From a checkpoint of a small transformer trained on Wikipedia: 16 layers, no biases in attention or MLP.
MLP neurons of a small language model. Each row is named by its layer, matrix (gate and up: input weights; down: output weights) and neuron, and shows model dimensions 160-255. Each number is 500 + 50 x the weight over its row's rms, rounded and kept within 0 to 999. Numbers have three digits each. A neuron's up and down rows have the sign that makes its largest values positive.
A block is one neuron, or neurons of one layer that tend to fire together. Before each block is what it responds to, as a language model described it from the Wikipedia text at the highest values.

Responds to: Short vowel-final word pieces inside split words, strongest for ea in season (post-season, Offseason, seasons) and Seattle, also ca, ra, ta (capturing, Sierra, retained).
L5.gate562:527500520489525522632545444455539527504571432508439520492575567557527588578523506483480517473513566473469525470485592528389477542488550497438567510482476506561498520495544493491509633566492537506491501553446511583457542461499474512481460502471523502477533497521457508501472511541476557523
L5.up562:484565488487616664507536459525526507462561460528560535419513547510506478443505479515426492523509472504554458516519477483496509552486543392482472580509558543530512531495519484516527507490535483535557485466470498504393607458483571503484570503492377424421439498449498445592458510553574497544
L5.down562:420412391497524517408441460449460489485586471461407498490548414534554550451543472501532483549514474480545536581513597568457540573487522539559531429630426554515479395497452484470453401531458467540468590488483523568537456487416556523531543464495569532435464523504497504506444564542477430496
L5.gate571:496406496521528492498576517560429406455506566564524510435574583508459467499586502476447415443446523479534542502388506513431426543513592438513388446496525628492471481443480413522531522457501482411497354586526483502444516555480513522506613464405493472478495503565578448533477503555433411518
L5.up571:404444545532564492486553459457464457443468589446473584583510525416427497524504422526480488418423545517467556465444499534424514583456495483504527589459472544451452495550426494501505462411468513529533471538551528433483513540489560440460490488544495508537507476507549409440436508473462554539
L5.down571:551569511613447472494602492413529513471438515569549548485646550527431408491538481522527526488511409529497498555460377451506482486483519445526473458469527535493576505504436443522426509566491457502547457527556504414529534467647564468488513413518535502502465492508532470556519447440394467454
L5.gate621:473504455452633478528574577503511482495504530532475464505582481517419579486509444454493498537521524433563546542574530437484493604462451488560476588498586550562461481463501480543519439473502506500510526429469445457497603543482468506537503554441518409527497477459523450549429405466514469543
L5.up621:574518542543562483561474545482493481486464509448467461520599418510530516504467520543533591592495474528501426536514415559571481470439478467512488584485568444500474554450371491507477474474434457530441526488440465465536477413516584569610474492476462447533466479584548560588404501513518461429
L5.down621:518476457535534501466429469487602554495456499467482511484509539446505493519514560442607503524477517534515464527501590633559507528495474522501456432563423518485452464417522570550532478486571481455509449486536617626458488472538496579556519492576453471395492476544457545531481419496503477517
L5.gate682:436610513498529462418538475509430408553479542478527412469592492501554494487472507468504473519454522479466456456410471488431561547575451435430532530519402485509467560435476441413548509514450504448511595430488461431544428524446516506485540459444515531513529420497610502484515509597510496501
L5.up682:438525483613640391517508431518491384577499544511562514538522418460477454513469463476502432529501444491524380523502417455484445464555508545496524545469452490381510521472521535448542540638441507440470502474550472530531476506543494497572512447469500435431458548588501610451433507496495516515
L5.down682:488456483432556530460445517559549535500489536453477519558390517457556526476591508483458506497491436504553519474566510538451425469470518517549474485576477488443476532435479571508456553517412615517540475510499512583550477487501465558574472496492465501468511570536462507489428478521498493511

Responds to: Short word pieces early in a split word, often right after the first letter (s|na|kes, S|co|les, a ca|b, ca|tch), plus "20" opening years or numbers.
L9.gate102:506538375397496461532465452428543541514441342572469435458553536528503513532490471524476464498448505489456453547425532541447499466502436460388489451467517577580494563527546534585572462491451509529449680560506569579471522464529403599486567553395533457507589481373518452502574559518487507520
L9.up102:504500517542509467536431455507420581493528583447490502497499459492591476534632566453532478564364530452436482551507540386504545444490479496483457551485520483517407517482446501510459567467520583475579513537450449558499484416498553490516479515488581545466470527522498414528434507525545551484
L9.down102:400462453523477445511451456628440450559519481476449569499517617550552484574462492456475439463393454512458522537569502533450471444523509522564520471473530476452460490404517464544605538492434524589530523557483481483525489449593454518521495496436659541536428455503488441514509458529513513613
L9.gate138:555560522489514442528497522546521443480584520472572627423481412482419437515576504511484523506479476557510543518582527602566539431482481382436530504460428448509531525534515409457438509530475423469475490540584505485478547424516525467498491478498439488541512500529465480490553499468511570521
L9.up138:505453484442498490518497530529517475449494385567556541453664555556419487548545532516524417490468507513498481525558525536508544474496498481603455443558568439491494478524550537464478564481525457420507527470484499475429458524578573515568596551501568463508549439540532580390471488507532555481
L9.down138:542509587526529523465443511565379548479544516555438568472456525470452504467488573557548495536428440613493542585444495569444564582617446502473582410475402521450524495518521473533501579504554522487480537573527491453559407486643556451485578505473478487592516506476455566470499546440500511555
L9.gate556:570487536539530419561427507512505463506473542638512473451538527475553498380517516528441535526539468393511475453429537443547466484433491436515489558518470622478526473539550506485519495444481465564495596480529469521469518448448525501547493360495451621567507551454531468672583525504543485552
L9.up556:518611489518474417532469514542472564445447526504518417492513454515548443414529520544546502487500496452552486541452507426499512419529476476506415460520433517518450527536539573503460479463485508493528479539488399589461587387529480514602497442500505436477506472581490526433483554467566663487
L9.down556:480476443508454576508478511475391590438455565533455376417373498563584488525513502568542406505478451451553471489453505459514489502512518484449472497503506534399494512521507562487504503547437480515522594433543393591599554509456512498561462406598472475564461543489494507587522464444548594532
L9.gate572:468452446541456455557525419487430477430539384442463572503542548491530520497498489502528431416452586551511328546533517541546455540603492445432563501513501589511478486418580518513504507471447441485547481618522479552453501515551556499424502464490503466439585578460523464553499484382484499397
L9.up572:532512532419501568377520491503368425523400403453449479466484490461544551529505402501543384540460446505532494540523447457458449518569493482510537533581406519468515543412478453557494470481430484479496532537546365524487502459499569584481489476486539485455437593549464522581510439341509552489
L9.down572:509527437516488550505430445451473450509529345445446544426404537483499488522445550477313456446543517595501388488490545557456456523538489462387604486534524492533540508447556473585524501383452422471490498454577484472519460480539583594509575476483595505451527506429529602480597496469507550595

Responds to: Words right after the or an that pick out or rank a noun, such as first, only, last, lead, plus the word-final suffixes -ing and -est, as in Following, hottest.
L9.gate75:473499478426559479463553525409484530468430577576472462561526476502414442513504566462515503576519552527499556559485499440570598506528498576480437542474523453469412577588512451462469493449472559467412463549499434464497443489574497452476475508517527526520615546595483547509528464452504469412
L9.up75:494588474482538574485554609506515596501498569483442484473479460450480582520494509535433448493518447484527411436522513539408461471459505524472642477527541490508543469562507469457405463560554434480431451511447574457605538557492502520549508481544403603471469480472482529390502490516484502494
L9.down75:616492497586529461479487445516527512591429479456522590583502488398464538464493469506489544581525450523447563508466461499468529531502524525473501486551394514499588497493507517417474492444461453439539506556442443440531509534498490440508602484512473503381518486430491512452478512443511541470
L9.gate95:477557548524487601458536594463522496521405532424392518528436496550454524514516579420455498422477508523453438521498543520564517494610601572431526543363532537546535456478421571438466426490536480598545515484478524479384495366461389513496454565464506463489464467552536483669522520455539503491
L9.up95:549537520452510419470576481517479486547525528557372573518502505482561480477524503579496446427519526464508473523529485518495436447550520537445519555473448497526469433564539476450438455525473559532498456504416605527472429456473488473453488490456464473444455395538456476466493565392525469530
L9.down95:510349523559506525530401469473468404552463508435468533488639619564499507524522451481428405562597457511525476410465485528457498437464461521500495524548448530538537486530576439510516564504541487547504496560471443497469437566384452530470540538488522520534532499437561532433452506434565578500
L9.gate218:387544523498483480509557521491533491501575602535520416603482499541397553609631563567438508489481448556454490489533439531471519461493392457531461585574488452403458540565565487461492510475562581452443459419489465517543485481549487513444494522572558547493538428443590470456540555531499556420
L9.up218:477436490526548521517530539511470500428543479545562519548487487472464550565625516603535506572464466462564518486537470500459515540498506416482440504369467470488464547477504503472538544417511544497484449493440490457513510437589512549524552514601533479423469509567464591582464441537492448504
L9.down218:463487534389540470534506468528514469499513508530505522588497586493481513491432556612549523599388534516540456524541541636565531575485450514523491511564461434540557491498531481513471554441491494460499449548501456465477498578490505412453468521599514528531473505480446479519454505538503583438
L9.gate771:530519446453515405481451540583540450546519490435581488557535522570504431495643519566575550547518542456575458512529500506464548496460429413475478443519458523504563554484483430469472595531511438526476544524449459452488472531404460443519441521538513461527599487533545533526439413545483557517
L9.up771:510503444541432461552469457606477535455510531503511423526480433498460488567659520584491472460541498484502528469489606659493602558460470556520461536496422516465564496466520481476428520490497481496541455570448596463496513492576524460488502474470453588497554464580528468580544422448467556407
L9.down771:457523499491560603576486522428528507388422524474469520456430497508465462448518493504482432480400566512553560458574569503538566520527488549412491493547501540514413472554662468554496495526533629458486539467521505545480513505498500447489502522468606563561435552567463422494565492412442581566

Responds to: Words after "the" or a verb that single something out or negate it, like only, most, first, and not; it also fires weakly on mid-word fragments.
L8.gate831:506560461406449516450431658516486548479486563525542538509566536497457613530482517520379468564579481465515501539525457476478485552524544496447522521447469506602549485499538433483441586476479463540497456550459526498566470544605486475452493453465463467530500476503615507469412383493487461535
L8.up831:494485488447484492457572534479531459452519526512482500449572500516491533524583462535425535611477479532525529540530416510474559465500559390435491542493524500442443534558406545508504502554481515430534510493482620500490505518529499476384517422518480467558467529450474547517540430450440445490
L8.down831:507481391577505500449533455498602428526451502512571511556427460449503532528520517506476597544492519465534465462527513484600434529492534520528512520488449497494421551486495528537564545517563552445475568464513547477511528519470478560497499540574505545476506489541503477488579467500457647472

Responds to: Word-final pieces that complete ordinals and compass words, such as Nor|th, Secon|d, Fir|st, nin|th, plus whole words like second, first, only, South.
L5.gate274:519555508568512529501539447578485615490455511493489570596511528514487518536516527497526440484428441561539508518521475473468510632411519532472534535507496662501547472545415520463544542510557495447480487497549506513587509491478453441457487551508536463534497567550587500533488431464490503487
L5.up274:470571352514465595491429481531536532431514454472517474450508524528480567460485450535599512483514554555522547407442488621538475410463485503522439441486487509479517399463428505455481543498473498567395484613439589471522536472529474500407476519491499595410507525498504539459454579582488437420
L5.down274:496565498469506508574500459409509458391558461472476502640445489531488487539448542559439488460389483541580539483483560468467528546469401467511497556563443514578457550533475485411481523594557418473453479542499499498513493507477467568543426440290517485477502491511544490591476418574521496510
L5.gate447:504542460452455472632447460465552514408490523491461462613421469507349491471477579542569425512479519466491483492481535540554571517508539504433518530454414518469533397550449426450572535512394452570474470440561479490497536542468465567491482548544516527549486464533538550604448475483474422473
L5.up447:583540559494468505491409566451464530391463451489463521568457440529440614493486585533489456510492494512601550507463487483569484570599620462440493535587563613450467357648425484458554485569499562444552458500529563392486396420448523574516551493433460480463513480502458471543473469491479522539
L5.down447:439528439534493443406586469494382527461471555524516529545500469487496532506449487462499429529585467589565420490494477451533558445433487555597603470483446549484409566523563420474458515541513459432479567489495520626541414457422476521506554546498555550457479518435598489448505555458532608517
L5.gate618:508449495445505491435514494364555501494569490429442552479510508519424479503535456555545496478456443633470456460376530525539548517526503482455462525561471548568417549445498471428527540575505539487473522478541470556466512560552574481576504489430436407479468470495516478473562496436519539542
L5.up618:541423523348440550518482556500511539558490542421573550467481549491496601516603488532479567501591572538533486504449450582477470454515455497484457485424458566557480397505500529401540479537526494523488451452521409437562524488494508477572479456501523464517434540585537490463492489551458505504
L5.down618:526643491537460469544493452583584601566479602514471502502533532518443519431526550511604433494546530540515412497476531456515431507502545502484491512533531507524452479456441467519496413577523492395461625496514515577531474455431552448420477465501566500501571519379539558509482447509586592513
L5.gate712:568480496476446567502589514492471452498497505481484385511619510476481553499559600488401464549556501498475489487410456589497583576492497497460445545434476547421422526433485471439452541488505445451453553489499604479458546447498503496487455469468554450518525455505616445609512489490563464455
L5.up712:514520481423397524531606476477468515516581410502507469522616511479469539407575476547457466505565563479570469470518529509483545515502512505507522538468472582463504531413506562480452484518537411435561516504568500479486571443522489462491484499525466453612496488569562484556499522511576557516
L5.down712:414440556450565559390465489517510545539535590552513490534605524464471502350518519474521422554438509540602484405508491565570547434549427550584527502500530465472473508454628504502491551487538554488490532507493550517472413553491504462524544504487480467456534458486534554480449474441530516573